From a checkpoint of a small transformer trained on Wikipedia: 8661 steps.
MLP neurons of a small language model. Each row is named by its layer, matrix (up: input weights; down: output weights) and neuron, and shows model dimensions 0-223. Each number is 500 + 25 x the weight over its row's rms, rounded and kept within 0 to 999. Numbers have three digits each.
After each neuron's rows, "fires before" lists the tokens most often just after its 100 highest values on Wikipedia text that the model never trained on.

L6.up745:523464544502525476485489473498532495536483483498488518494533484491504490506514507505513548506530520482491518474503489488493494500510446498532502491484543521504488481486511516507542491535483483528486544501494523480516488523489482531540559498462474495517506486542460489497509526431501509509473485461510482481516525457506528443504519518487527454531496494511479501506527507545470484548525521510506438523485529493444510484518480490569493505509489479496477522511447481470488498467490524499520488494494490501466521504534442509499503502469511477494529501531467495444504476515486483443485473494526503478492532501511498483516519537508550538441494450516506494489508507525433488512548
L6.down745:475514494497492492490500521475480468535495518508523520500516505479523481516475485498521480490561522456507531501474505465466500468494470458461528497500548512494512536514509465477495510468513456507495498461435490532509508517510488528487535542465522478490495526487523454532491537475503490485489502472476463478505517520535538468506503480484501491489482481484515516517522477474487478489516533487551465540504488529477528531501478491512484562491491482502486487482532492485476518525487497526509506479491542490507541502540444503529518505484514464489524569494485483449554482528507498454533447496507520502469489493436556527544484524483539521503492493506480499496514540551503503472503
fires before: " to"

L3.up136:502508490472511519503510500468487501495477496488510532501528543523551500492543455470476554495511544505525542453535568497545525525518501536510509483464519506532508506528518481496489489496554545531475489529487465483487521553524477501475517530457545500491485499486479445512457482537483476507476473532454460500473507503490517495495526492505460481466554495497534492499454482531470504481484480485493503528509530472487498475500473498491487528516496480480522490476490496479523471503518463505481513480491501475534525518501479547507488508447485443449509509499469542498517525503518523489525532513543483441517541470536519494536518480502507480500493456503530508512497519521495511515493
L3.down136:497502486433457506507520524458534488481476528451470535490489492465510494483514505516491537476490502488557526477478540510453468511442496542520523503486478538528506501464477476530511489480553545500437494497521505472480506525482459523475474541455536528484515518490504457500492464534522483507511515528479498491490526502498499502495541486504482486502495508500528464542454481509484527484486490495524482522485522515518515456514490547471476497511496487493466506512508493458489478477523471503505557501532501491500491489458512535488500536462574496481509504471506519503501499500511501488542530517512514495524523506489518486494511472529473504446469512586513515523532503481477486521479
fires before: "==", " He", " D", " She", " The", " It"

L3.up407:476527470468485460506494512491494449495508463494494510485495517555498495574497538496482499495491469450526488545470522500532501523521493511476505490483507536500519503505466495501471540510463469498509496499496501524505515551512502525510519504521479499485519481555493423496511483532538492506514500561537512518519470477473551517499466493497465500492511478532479505484520475474472498537523520527473476511517542543538509501550527483513492486480470471523460496446476473497510479477521500564458529469484524517510491484496499534519493499515542471502547495490476505461495506520468527454510541477467467452487529497491478493491505488481504497532482484472516536502485507441487487517495
L3.down407:494491458478505464513501472493486466487526474522483518483499515484498532539503525497458484473501517477514499501511572545545532505496442507501492529522501501467518486479501501517525483529522483511467519490528522486496526501519513494525503521476500506517502502477478459490467492535495473523479490528489539467505466518503533522518474501521504490508490496524521489462523470493527477494511477516487468466515492493479491450497521482508478460490471457546467499471512492521521507499494481512457549502470522534464512499453502526534467485487480453487492450438493532493490533461473556513546522472530532482485516516511483513509499508485510491539492465585490526545538522498487510574493
fires before: "==", "===", "In", "The", "D", "A"

L6.up385:524502480443492476498491472489511492486482485522518513528496508484496497577441485473510478526493492496520506480486466458538494507484504510470496483514521475540529499520493528496484530481501500465458499505543481485519481482518502504502527510510468520479516511509489532510533485488477552451484521500507489501518519492475445540465495518477532508478539526480540495436512519467521482507496459491511504500491523517444518542511514477521486491535516507470500443512516500524497547495524523497530464513494476520497492545557463549482532485501482478534467452539493502481537504484539503509532474472449486445537511486528487554493506545480501495480475497503491504524467524493518485463494
L6.down385:501491498480489514469523531457491529517459427524565479547478490501492503523479551538513471484482487508472520521517508478514514550492484505494496540479442505539504475536525476519461537486496501508489491466510494498509506465478480504508497505498461499484505477480457470543463508500479476485527482476504521504485506494497495484485504472527484455481478489506492453512527474477532554518469485511525479494500495511489523450503521527489501521490483528511521485525536549518525557512496491447491547486538504477549473496459505530492470525483439528480475507489520525494482499524493477538551491499493501515528470497507540523481474517524488496471462496536493520528522486466552519525492
fires before: "ed", "s", "ing", "ers", "."

L3.up529:511492500467559487504530520483468533465474523460499515515504537520528516511494511522499519520496553496526487505461514527493537508526488479493537497463508535486483498525489450483514495495482562523478474478518513505472522524511508505494516496488521503459461474491493509529504484562477529504467475496526496521487491553538531481478500514463465480473517458542477451538511506471509480493507502471476459511508513465479512546517511483526470492499466459539487493498448495540504499520543496509439513476445519484498523482490479467530503543511537440487515495475514516500509566529522490518483494536513476465515493513494455523496498477479485494490497491522462504475500513456523471511533
L3.down529:519537472510540493517520508482491456528441463438483486472498503503547504498524507526532528498493456474521533511498569518478487474513460490469495537512545488504534490521481518494528488548487503483505481488531507484505501474467523512513508544471517480517497475470503524516504440544479484516500507466498491500487531522458532499528493481519476480553515488519508487497584541460511495528508476515509482510521482459485512481460517502508500506485515507458476469455517514467515458533479539478507536501462512480479503478475491522477538476541468515530512468468497506497475495502506515517505508485487511509487478531459514471482467495479485484512504511532433534518512501499462530511526
fires before: "==", "In", "He"

L3.up592:518506480556503512508552500480491496518532482537476479511498523517511519509482540510518492460495456461484498514504453511497486495492444459500514517484486527476491515524523485524521520498558470481502454524505450480530540528453473494458515521502501516534486469440513499479476480508446501462508476511488477499507534524484538507456493496511510514462505511496532471515517470512427506459501483514483509515480520495466482532493546499520502517492518498500501482486480504484488509493540511465509467491559456489452502512516502485511494453502521487521470490524513571491561539493524542488520538471501507471540469479540506489505495473528487514506528482486494468476494502523480525530515
L3.down592:483492500490547502498468483447491469527528457504502512510513493485473532539485514476466528539475475542472523493512493524490484500479481482508510521527487501477494503498505502519488504526500480486510514498476467521528476544476484484475524492489476499515506480506517462490535538469487448468458508490490556492472501475536483495444464530489527499449547490519508519517497529483509525535476532499513508466528526520478522499479466492514467489516525510529506491499490500488452536510462515455492504514474484514555519482481489535547517466536473511502483479525516496496494517548504514510548506495468522458512467534505549477558502463532514497479469454459474509548565475519503470512488
fires before: " ", "all", "an", " ."

L3.up102:509496517472471482493492481469469502494518498487497511527514482466476493547481494522500474459538511492493514509473492515512513500492472462543493464508491457492489565526539492518468477528498477476492517485501521507456470528474454475496507462502528514513532479504476503490456488494505518541498527484482533543496482540460535472493479496480518464498541503503552524463529463524474501492462487488517515499423513499507576538498512521437499525516516499472472450500465477482554514545480519490526500483525467519458487492499485473485485470493495515510473516504561517490515514496504478543498492506537491482500527525478536497462519539489524505527493534547504493531503525518522530501494
L3.down102:524506495473489481486465453485490467500532503518547507487508452487454553540483543502510516490523503519510507499496473529522500465485557499486477487477501491515490499502462487541472522503495498524516492460506491532535519477505521536497528489520488491523501544470446517446511500513494517505518494491495482517547501502484515537479506453511509436497532495458523475495513499520513509471435452479524495531472493511520489520462498470476492524535536495509538497498515513475523499478505466467523534539497473507476504514507520545544497490511525511512481524495510494486467530462472500489457487509415485486552519499476519452508478524541517486461513492482456488520500515537513529497462
fires before: " to", "ar", "e", "iss", "ing"

L6.up839:521464454531508471468497493541476504532484491463498501507483433478529457522471541472554471491472531533490512468524510521510481531495490506470513472508545446510503499520521530542534497496459483485465522542498469489480485487492489495500536530479470487539544477540498568483541496496472490457497497469486516502507505482519436505469475448519526489474516479515495502517509513505478467497487515532468494495471523505495528479512456555511509483523504518512533491500488498536510504488491542495505498498510465501512537508520452533486517478528472501485507448494488486546518506548476478459501504551499493510500527540523489527511490546507510495530471491506539491507471500499483523469502
L6.down839:479463490488495507525477498534483514521500508437487514461512493539535489546469491494514468476509461514547481479549491544502475485497517464492516506479483498502501513483483531517510488483502510460484541517492505506461504524522497489502509536471514520529558511485481523493471472506450460482513467487458501510520506474503450489506459478531500507542520530520472521501514485515516475504499527501479519477444517527474482485514481542486477501502539510483519486548503478528488513467505535513491509470502474503529577493494467543484507512508514465500507436487447489499526523506470459497505517550478506527506506488490501565515497525486500514493470509553563494488456512488489492480557
fires before: "ed", "s", "es", "ued", "ated", "e"

L3.up57:483492479522539482543491504475532494517514526501513464472494482513491497506507511487481506485516459525521485471508502474492484513504506481506544479510511516429496492463504533519489498500501453517475520483521529446478499493461561528486493460498531499514517496458464508515483434497510549495483493511538473513501515548534520469469430527460512490514489513515453549516538467515488473497491491495457493515508520473508503491484486500487501475494516466520483479462497471527482508518503539505481470532491485555525513486518503543505469476501488467521518472521460464474525502528529496523429456497460540495516459499504540514501524472526541454481527505514523455520494514506514504504512
L3.down57:545496526515447479522486514513493497491494517498540479508496450500480565478479507475518442459473460515503537493477487507497465511463548510491522502545476523487504514477482490450487474530499491490502533474497512502492512499520486538524505496516513497496522500492491516507560490510473533483564472455525474531497517499478482531502510515448509520510464566551484516542514506519454489481469500504476510512486456515539511474506536512453496518449511488542517501467492493466475488472522465506538469492520521486510507494518498510455453495458476508515476503520492499527538516490474521480510473543510500493502531502510511482523497474513549481518473508504559474467495489483474546522490
fires before: "-", " Can", "In", " American", " /"

L6.up22:525577490507523445505477502490479527460515513594482477500508489472471510540521506514485517492487526466518501525536541492485494445505509521460513489517490467523481491488537473499537500511479515500471538492487492459517518511505502516554523515520494541499475479519490515512487500471470500534500545457482468507486513447521528514489517507532554481486472546526514474477487493519495501475491513499506513451496500499488493459535506441498520522508495483488515484465490520518463490485519508516479494514488469468464506538516465497520545451474490517496485473480532525487533499523513546454530489514476456464517506515516461537494524549489501504481467542520528512497499507479499512518527
L6.down22:527481493525510483559477523515507518497500498499500524477505466505461446480484477493529504477537502509551491494543463506535484515487552498513495495518512470516507483497521489478479492555507468537504476482496451486509511452484511530496490506519478473497497484480528533476497473511487518472512522507482494539502506473505517449465476498502476489485527501479487481509485506520540515508509485506461520486512494507480559427453516521475524536550557475462532509514495469501474493493512468510516541536516508514507549530495519474518536468500496464525524458508460496536566498526505442494533501456499495501516482464490489494513487477496457517479484541558479508478477470476520517536509
fires before: "ation", "ations", "ate", "ated", "es"

L3.up352:541511546463462520475462489511540473503490509538480493524521540496465469520478494498494507496493491481486527539510534480478496530515529489503495513473516492483502499520480455517501508518482541519488495460490480492499495509535478476531517515540497485549498527528515494505495498485496503458498483527529525468474468481503508536500520513486496541523488527530477492492505506511541543494472535517533470446492499469480526457551489455464509524514546512515496524489452500482548557518511484513547536556498473506500502513539485474529476478474503439447481489528491513473495547485509441488493499450486461507543483519480482479491515523522509516474517508502469504476485457479449499491508
L3.down352:519504549564516497503479488541509478492488475464522511508516499515517477522493450470481514512509464468501530505498518503499513519458497507506479511503515496508508509471539502555536461515494506481503501506457469515516526471486505518548496509485515490497487520519531502511508491393531502481504495485508501472434499463478528522470498525484449490504493511525503507503516509480528520513529448512518481518474508520510523460487514497521532460526506519521496484513528497470483488548523450484501482577478472456511529489443494527478467499509502508517493481532475514480504459505486489518533516508497510523530460487456474510496495462508462492537467510581473507468529512501520503513489
fires before: " ", " S"

L3.up639:516519521501512459523503493487493445497516496502513505466528524522536492528515472476488488499497503509507470480465542501532487508523473517490473498502498508509504477491463521434503481489540517488512518499505484482445456511483531509486539511490502483463482533477464486487472487483506508476471501585457529506527495529495465495540553489521490502470476479486495510504459497474493483486500493479476550478538521494511509482504512486481523478484499512506497520507514537486506461564522515539490459526504496571513532539511495557479473453490535472464548520485520473447534519515511481509519515502557513466500494496495486482477496454519499459442521505527482537505477504514501492541502
L3.down639:512478529499457479502491491508509482517481505505512501461539546512505527497553501517487516474484502521516476521503522530510536548488436507530475468513493510497498476446491496503504507515494510501465477481528502490499484503520503537513512519527523510497531495496479440506470469562512467509474463486458505541475500543485497515492505492545500504504472504550503517488477499518492479497524518504531481526561518472497519494511493478582469517507474435526494479491518512474473480522533484523489492500473482497445466485496485498498444466486535467484559461482510485513506472516492535494518502473507511503481455510493516522477527477557462470490531520575492504487503493453483489518518
fires before: " The", " He", " It", " In", "==", " D"